Part of a small language model's weights: 11.7M parameters.
MLP neurons of a small language model. Each row is named by its layer, matrix (up: input weights) and neuron, and shows model dimensions 0-191. Each number is 128 + 32 x the weight over its row's rms, rounded and kept within 0 to 255. Numbers have three digits each.
After each neuron's rows, "fires in" lists the words (lower case) most often at its 100 highest values on Wikipedia text that the model never trained on. A number after a token or word is its count.

L2.up54:109105110100101120128095114118178117094179178075150137132128098153096107139118131162154177093104131138096219182141106090133104125138139132125115163143151152121103079153098123142123153087122134153166103231097106108156107100125134155164131134047086162120144168095137186091076154099101191123114099137116112103124170111095190149120139140144123159089161103056108142141165093120155158112180156117093165151130135150114052125124106121097100098060167145138078127153151139196121118150105121085148199145054099171164100192102143138134074135127107112135108102132071145126216151119102168103
fires in: "film" 15, "institute" 14, "episode" 10, "medicine" 8, "museum" 8, "films" 7

L12.up305:112137142166120138083110097143133130083119177195120141143107130125132083154117145120152146135123104125113113109104153160116120080172144112087143066113137117079144049137118103146117161157119122136035096095110154158151157066137088166115069118117130067075118124141152117173103144155052145180175115139104107226154150144137112142150133146129165100174172166129102090174133106141131163188081130167059121147123159132161101102118158118098159100075170154091146106183162058143166095126173088104172120106143119124133050090171107131109120139105211143189134109139103157152157138106165143078
fires in: "an" 24, "the" 11, "various" 6, "this" 5, "a" 5

L15.up370:080155128163194132147118137128117150103127091126101138152118125124100120129081139148106074116126156082112144158123123156067153142161096167099133095122167126145057137129116052099071126145099131133137146106094117129134177107126159099173131145137114126140147130156059123187129106161169132129097181087182145073180085150119116158140129151133151171092172141109150109141155140117143176120068121175138122114123071117178107091145167123163159144158107123094143170198135164166075041111141123152121113121136214178063050103192065131123168101094110177107099087090151077142098185113139095152
fires in: "1" 24, "3" 13, "2" 12, "however" 4

L2.up88:087082080162125119116125140119126088154108138177133128153097129175116140103161127082116160087097112146064216132131123115203136164083149143172181139095140112165134142099147110095141108099126087076151114141077088061197151187132181181122122086130139124100157142097111126087160151128172155138115141142169090115101113095129147079132135105129163118105176101117184181109132103102114127142123135156118124189128104217112149066111147172116158197121146163074129070054075089092115151140098101088135125136132076111120122155061183137160181124143066170153112139157149120129081157119139141140
fires in: "up" 36, "but" 21, "time" 9, "back" 8, "debut" 5

L2.up132:113143175123175105159093198100133152109174140115137104142141139112103154084212100144138086102170172079110145107164086131135156135130082140142148139182112122137114042160118092121160112128164146095090148104088166149135142145127163111124139054184095159139175133122141087112072188134086107172130108102082171112098089119111110099169054191078153120137145065177135099108156131087134127162145134174119147101105127139078090119118201132150128117081163107088161117119171209137120126073168143087142121191067123142111154097171125132113067087125076134108137143174138136121106110166169151121
fires in: "known" 21, "new" 17, "such" 15, "township" 10, "unknown" 4, "friends" 4

L2.up525:165108059122130115123118104134103114112100109090099107139125160128086145146061161173134135117133130187098099188174129142104147097066139138114121130080136126149135136113107139124068165102199093179093234109174139099134162130209109108093072135145066129078197146133165059162081165115103133104086135140118144072109129135160166204141155139051176121157096135150186124127142090111127127132181081135144104081129120127125157155131137115181121153170115099148157196116095146149144134088162143103150136098050126151115150130095167138141137082064151096129149117108114156093117162110156139110
fires in: "then" 22, "career" 20, "while" 10, "he" 8, "team" 7, "children" 5

L4.up631:141115177143127144162073128168151116130140122112149135131106153159085148109052086197141143101048110102112157165196205135146048125133122109125206137121097078127140091070157114157139170102083091097115139159177093137072157162101102174171142120147139078123148109095130101106124089117115039134165109103102115112171118108101137086141193145117142162144134065128176118132099137143153115164130107140133142146097128160154107166128121122069122052196151106100100147161137132178056085160127124149136114100104135146180193196114138154132111148168122134150095133122061090130129141116137143101
fires in: "such" 30, "agricultural" 7, "cultural" 5, "orchestra" 4, "background" 4

L3.up208:098081169169166098121085119179197122142101144073118130215163150094126109140122119101129111108155131203120130073140163096136129133095126108104157138123125117138141118143103104121105075130136164100147127083169092078120156134130146162198122083127161129197200118136142158132093144123064123141170154095118105079171139159100091078243102065130148127111095105127093140092100036120127108111087131141187111136112159132165139119123171148101165156093094106169104069134113177127162136113160077159119128154133073153122140093136178101115107084124147156101148188129147159193129164102134122102
fires in: "more" 34, "most" 30, "soon" 8, "soils" 6, "so" 4, "considered" 4

L3.up56:065132067092131097067153141128168077091109150159087132119136080195111079107138143088203142092108144158223178125135092146118142112165094140158116147138078164149194170170119140123127127130137102096170153138157097171168061120120198137123127081087148120142111114115065074144096126124169182195157083072111153127122158134132160143111131146122114139089117117138138165080154095108151144095158127121087134159130147155152089106174177155045134088070140148126120131055136118103143091165143104142087176100122076131110118114171163109158159132161139081148141166117181163099113094134111119132
fires in: "united" 24, "by" 11, "county" 7, "scotland" 6, "canadian" 4